Weights of a small GPT-style language model, trained from scratch on English Wikipedia: 4960 steps.
MLP neurons of a small language model. Each row is named by its layer, matrix (up: input weights) and neuron, and shows model dimensions 464-719. Each number is 128 + 24 x the weight over its row's rms, rounded and kept within 0 to 255. Numbers have three digits each.
After each neuron's rows, "fires on" lists the tokens most often at its 100 highest values on Wikipedia text that the model never trained on.

L4.up1265:117150185119109121094113185151124130121141098132123112104128158128124138125112120105137102153137148086184043117128094135158134087131181139149118165088142148122117122151110159091085134138123133115156125058156115132117164137149108120128104093155153141071079148146164144105115134144152159113157136109082199092125139150146108112099119154130121136115141124127128141132154106114097146163099146104130141130126137152125095160135143102168165100146146142119081114104148092131132116146079126133131130123125138125115095165142081131145100159144151178129112141118102086108116137132118134145111155191148156146168145120121150101114109160124118150146072122123071151118103122131139120108118130131168114162164134075118120077126143110140119125132107142078086129141104096139154141144143124
fires on: "1", "2", " tr", " the p"

L4.up1330:128164123086157110078123113137112117068103137168119127137134092156118164093102099172109182113117121130103148147152086147110138173153122118122107168088121142120151114112128178127179124166136174118140089167118152175091124137093157169144115102167099126163140133131085122160117125127060099153098118128119141142126156142100133095087138098123141093105129120136130123140125131129175095108153134151119133114139149117147144131125111152055114126120107134132160119100122128118113112092149105081091150180131133117140102119139163122160139099143091146142110121134122109146126147117123117082089123139084129125153148146148119089129126156124140136151116145152113162089124123147109122114155146128144142153133077119165138129112114092102179145128141122142158142157095144092158116157137125
fires on: " to ", "| ", " and ", " to", "–", "-"

L4.up1909:125132122141130103122110120124117083130147131150109123120145126109155131092105159137099081147125089134125100132112064140090160135152127122103150118112123114124109141159152104100134103116135143146080109162111086122072184129106084089129117119117111159113144154153124101092175144122126104127135137089159171105111106142120143115090117154111141111085091133103130141110149144126120093119145126126109194090109109099124153142118158081137120096093124127131110121122084138162136131167159124127100136126111118112094158135077145120135122124123116130121111145163134150135122150120114112149139103117126101173137098098148109124155149114115134115139137143122123114118124138124147145132163150099067145150153110126148131131102158098116152105163124094105104132163145142110145119109165119
fires on: " and", " to ", " and ", " to", ", and", " or"

L4.up1371:117136133092158145134133121136095124099145126168142116163087153130129130119136119104105115113109112159127117161108135113143151110142156106102160147131151166130147176126123184131145119126152079128118124112146146106148146104140140120153124158083116118141156119134083133128110149126116127166117137090133094129118107080127140125088089127146101097109143083113145167088090099168155122149099118125153138128117153145102119115110148092129132135094135107126138101108137127152155138111111123135101114169158106121105134116116154123116138130129116140164091111127149156132139175139173106117140118109110120079159136145141112143146138167121121117144103131108128121121078122108106115134159115138129133110122166114115167086127101127137146157182089134144165131085133104168126107126123132
fires on: "r", "rah", "í", "1", "ct", "t"

L4.up1043:080116149111069109104122137133113121139131133064096092150140146127075081112123127125121129182089116097166126096155159132175122123141133136136138100096080130160120130124115117156150150118113128129089130119102125095109134131172126124173098128128153128133131141132187123195143141131140190155100113129157132101152140157121147142136151125119153129135102146156124134119137119109129077126181115105145126136151079139141128132116157119085089129134103105095147137133112113144129132115120088133146101115115133145082146150137106101144161103177145124128166149148148115147100087150087163096126139109123141111122153110134137143140103176106147120105155096167131089144129145101147113152117150124152112154132127162163135117110101122136181129104107114174107098159123142115083130133149105
fires on: " | ", "'s", " has", ", which is"

L4.up598:118116139124094130113170141094184176129132142130088120119153128135089131133112155130129124115098139096142154118173085125132101150117133181098111123122145082098158164111173128137132145147134128093080146131083146092111121110106113126152142152146151162132139112171096115107138123127142165136154150144129080110127105116072154155088158115174155170141146113104081140177140120154125100107136129124136119123110154195110096116131118174094140152116110122102178126118123105174141120168113133107160125090134136112115105110113129100148155163108124150127112123136089163126133148130112115104111137176101095120116113100124149111104103140084133083090154118105117113100129140117124093117158154127156191096127152121121124139143140089107121081134152139118116128105129157159109105093120168
fires on: "at", "ar", "-", " in", " final"

L4.up2609:120131177130107145119140134096120186162088086164137131139112092140075137108143133120132103143154131138151127141176113119164170114121127194112115102120103101098102140104109161137188113116115133091155142146123120146169041119139155146145153119099101149117133118152146106142116092144100152158152123118122134145104136105092096129104116107132137155094092142106144073135120120076121115085097097140140130134096135133118115181136150103183156150152127141126150103114118153142163106133084133155103118071110119156134143144132192136130116074119112132186101094059125122111147119181137134142147130150137170139126113095111100125136169084127108111120111132129117088131116109148108144131120153154123123088142093149111116113130128131114143154131161137150159118159143106099097146133107084
fires on: "1", "2"

L4.up1540:116089141170129090156123133102133109094147110132124118116139097143148138109106136107115154138097164101145102182097156173091091130150109128157100173105107170139113143163110135088100105103150121106120126137142087163156122142151106101125183113143155126132106161120170121107152093099144172094175105114082109123137153142145174119173141146140121141076134130137144102121145089073144139090137141130097160106111141145100142090112163159131126124125126150086110098132139141159147104095140110089125117159134132158139145098180123118102138174087154127112105117178113080129095184118151120122148159135079106119150104142158109121122134099140142102082133145129114155132163098159123122144113093071133110123104133143137104114131171146120138095184120140117112122120139152111105117168143135
fires on: "\n", " |", "===", "ep"

L4.up963:141122130130110120116169126128120124139117133126167149141092126153083130162150125117134146158094145156154154106194140143136131145133129100139117131143096090105106143134108128127105143114121136096145100138129108097166170131161113114139104101153091076154095125137180126132120129130153105087120150141101171122141156124114104109147129139130095139146105102166169118127127115166119164113133094122151116118123133155100125130123096174134168182116121145119087113158168179163143129090128100147127144177162164113087161110123100122152125144116122080141138105130137138146133149146108167125127129105137109102166130168132120148101155135112159096136091153128130146100140117083110122116143187087130101175139075120076131152113116111127097109124138147144119130077120139162138136140129122
fires on: " has", " had", " may", " have", " I", "'ve"

L4.up979:142076145091118122127108140094102108151148156114082154126157130077177105145126157112104113133119093166089100110129090096079127159147132114083176141104115090119093117109146123114110099131102125119145112125114074153098082147110084139147094099134106125170147164088110151146118154127144146141122110144128164130153092154128134153086086146122112101130099072108110120122117102151141128137096179138141101115155074095127119118146151131099113161121077172137158141138111102163105114152110154152127150143137131127125157107101114112122109145098154140133123115152140160137164158116113143115126113146123097134114096110130114159089154097113140109132143129148134154135117175154143152143154146116150148061127127133074115141127107095102166127124097138146101094145084151123114129128156124
fires on: ", and", ",", " and", " and his", " and the", " two"

L4.up1133:213124088128114176124093130138151164126171171142121128122131106135123121140132118123124129139088125161149144137166134151138127147169146116163117145070069134161124114118121073098143142131091137176123075142161122139160172104102134143091106120087143144136122123114130118115130143170102166097182117151119139181129124136112130151115125124083128160099102143131158140134127102126087160125074122113147141100121121102148089143130128078084128147134139106106099136115152105124111141095140153164145149134129104105117094114123129094111115123147137145137117147177130150149138105151139129133141160105167091170105140133110132111118130125106151180165092104107160155163073128139147156133146133107141122101157092107135135120114124126117136107129098116157090071148107149116151184126122128
fires on: "\n", "\n\n", "."

L4.up1989:130156160147128147099144114172135078110066092107155094156122112130095116135140102164086142143115136121067140126150089115122105090180138132180119122166126126117182136134110135148150083132094131134097148126096120133090144121122123117117119167196110140134108151085093130102132142136115137160163134116102132129112148077100155133153092110112133144148092123158098177132112100094118131150148136124136141106111111119157143137149147087134110100122143138122164119170096204166172125133132130108082123161147123125125134057111139116129097093134118150150144100154126074140117102158130132133140109145098109133136144118140133179097089140126118125128126120158105166132144115150112100128090173102103158115141103101127134165129130157114160137130088117164160123133080149145094117143111122
fires on: "–", " to ", " and ", "-", " until ", " to"

L4.up2332:201113116102120188151096172122150165134126167155133142149126079109125149135123125136117098159126150161147161128164129109136138179131088097146135137151093156119127100122113130133150135075102112161095090131129154120131153083109099120066097157156081168114132132087149111087138154136127145127169095079134132148120128148092143145148143118133169131149116119153179144119108160117095110121064164093103108119112099052130146143157147110086093156073144135132106118066134157090069155144149148107109131151123128172111130091135132117125100121121123158109116154140134144148119162113161104112134130156153163113098147109116129092137122112141150131133130145142154150107129111162163162159137151143124100133156109141129135135143139175138141080123105099127152095115116138132132172114101109
fires on: "\n", ".", "s."

L4.up2618:145148093114112129124119106138126146119144089146109113108160115097133093104142144133125118123131154171166118135119121111156150134149143191136152110152086142119120141118169126130144142130127128134139115127119116096126139111111095150134112093146145116159177143188153134167148128131134131165132134094085125121159137108111101104145172137135168093098082095125091175123094132109125151103139137114137121115128086133126110131127148108154104112129120057120132154100120097159154127155122090118161154119145142125102164141138173125117105114083143092111156185122106120136141136144118114111170127117122131146152139124103132125143115138135149142128136138161075132157118153114117112104135130127135105111136071152069123138130163111094175148129126138120115138110074144136104179119122129
fires on: ", and", " and", "s and", "s, and", " &", "-A"

L4.up523:141080178117119119155118128103128152089151132146142139132190099158131122148155164072146191146131147073160130146085150105137106148077106137124113123126130147124109144189100114132113123126135115098103146137154127123147146124127194160130137115116099097104157139114166150122133097127130105143116148123146084111145189122128106138111160115158135122136118168091115169170120104159142118146137099140114144167110153115153126116129092135147138141124134149128086160129140145116108165122109111164150114084124137108107104166139167154159117137141145136076132128161087116130085097119171127118156151113110113138129142090103149110144127114110138102125129140089137181123128101166111068100169146107168124133134145114123129090110131100097115088095129136121129180154130164166149149127146112
fires on: " (", "in", "-", " |", "(", " in"

L4.up75:102134091166092126148114126114144143106133156123151123112124123067145130137111130133139125114134073135113124131142056128105123137142135137142192115168101112130123139159124086136089101134127197165125157148161142115116111120111136145157148078141134126103139120131142127097151112073178140133133135168080142131129124125133084116110129148163136159180127130157081159086112139126111119132135139146153152120099145137129112111145131102117114125106147123074150107138154096121096158170144126090110137137142159149105144153134098159124142177146153118128141136168129155137101107144108128092139124117117114129173080086138107120144141162092114095116128115186107158180115109168084110137139149117124123107134114136121125099117103118120136152136114140075148125134140116098088158138150119
fires on: " and", ",", ", and", "s,", "s and", "s, and"

L4.up578:135173115167136145123101148125131121106133118169136122148078122150135103137150131151139123161160138099151129152155137112108141110143128113176118123194081110134152148137115163097141120120129139201098118126096120131139117154111181168131094154099080092126118112141160137126148118149100148157121175145139128153114174139112130132121111140145126122122091149184103118113131145126136124054139137122176096133093147130113114133107106151131128163142119099110148155149139131108121109122162150137102135103120127140107138120133125090144166093102152089158136107129120149133114157130096156109062139127117149118128143171098141144112125145102124098107177097134171085143102144137100107134094165174086142128131124165120108132119076115137161125118139104117134124109098171096105127137111169
fires on: " has", " have", " had"

L4.up379:148145152101158109129119117089174139147110107108124129078134134081144076145102079193102156086094117173150096091133105132135086097142116144132107156131123091104146167111135159102132166099097158096085126096129119150144126132119131125144134119110118123128105124165148079123133103102156135133176110106100095118148117192123120098164153140169099131143143114107068139128152110167091130152149112142123142118145099144140125088123125146126140134160129157142145133131146139133152143139127096143095108108112115089120116154104141117095136109155141071108143118157113096086110156105152105126120137078105150127131126097144167147134113159118105110108133118155148116096156098110135121184091142158134103079147095158120093151132117179098171103116141133163098128136120120094110129148134128
fires on: "\n", "% |", ", for", " |"

L4.up1009:096145148140099149125146125134156162151084117127111135122168104122104172116107156070139133117108110111141161087140120137155152140135152117154153174188095137140158116149136122094135136147094086110129108114109160126138121140157178125092101139127141132160114113123120089169139113134114141094155150108144133148118121093102147117152159123139133120144135130092169149119082105125112145181136163120119115122129104130142117134119113141120161157100132128140134108172111149104111107153093139150126106134079118126151118112164094104177162143142127162143147096175128128157076125128115173129131090178143132126138154101130150085141083134100112141132137137167081133118141089115112126165109130139112109153128107132101122118126116122152140122132127115123078132112145152116114083153123122
fires on: "1", "2", ", ", "cent", "icial"

L4.up1380:194140095108142100117159154166116114086095123130151118147118103106128142171107140100145129134141169138105094113142121102190114170136110115127123141123098117137158155168141095113111152150098168116164134183132135135112135149165129121088089115169112130125148126135139161183128104133120149110117149117179128113099145134117162127121101123214109139117138122122157148133102142073140125158162120163143139110124104106159118140084171172165139138135115150105098139162141103145115127103110143125108146112159096113148136088101122159136133110160142163095125142118143118110111120136147161126114100133150124149103131105139142161156095147166167139132164077100145143148146119108145125120151138105139100120119133164123147135098170142104113134140185129132164110130071199083135129160151126
fires on: "aug", " May", "az", " could", "eng"

L4.up820:190115122086139151105147153106176145160140193148179144150131157097138095133138129137131140143147131099124136107121148138112130154145120134094067140175106133158168146131116109056140094139141152101121111148174137152126133129100111149145155100119120140117114119123141160088131123110099122160131130154146132071130095132103135117136133132152134165097115116118144122139149119121111125131139077173093106107117122121133123113138118169163162167145151116119153107155132134154111120141088123137138159097128142151128094141120132139113107118133116133149182107127133141116116131154077151139157142094157129085110143140102151124147171114144137117122103127136130107122085135155137180111141127174099120129106075103150154122118144140112141130115140123134136108159085079150136108162129109
fires on: "\n\n", "2", "iv", "j", "h", "1"

L4.up871:108121117101188188110131131202102084096115139175131089135157168185075113103141139169137131123130134155133134082090103183082088120138151133144113139106126139133158140150147118100138167136091129089122140108145108111092194108090112124099161153179169126109130150134107107157127136140118101148128124126133097113140130147121145102137084128140138136155143112142091117130156107133111142138122168102136119088138116144139108122167164104086095140153142143166124111114098149185104123163099129103101107114171130098113143113126153136139123103121098155140118088170120162127096146168091120093150111145100127114142109153116165150137133134088122148147113151119104146125139128173122127135132105061123081150166106133180129134160150111086145138140147089141132161128119146100121069129144153
fires on: " to ", "–", "av", " to", " until "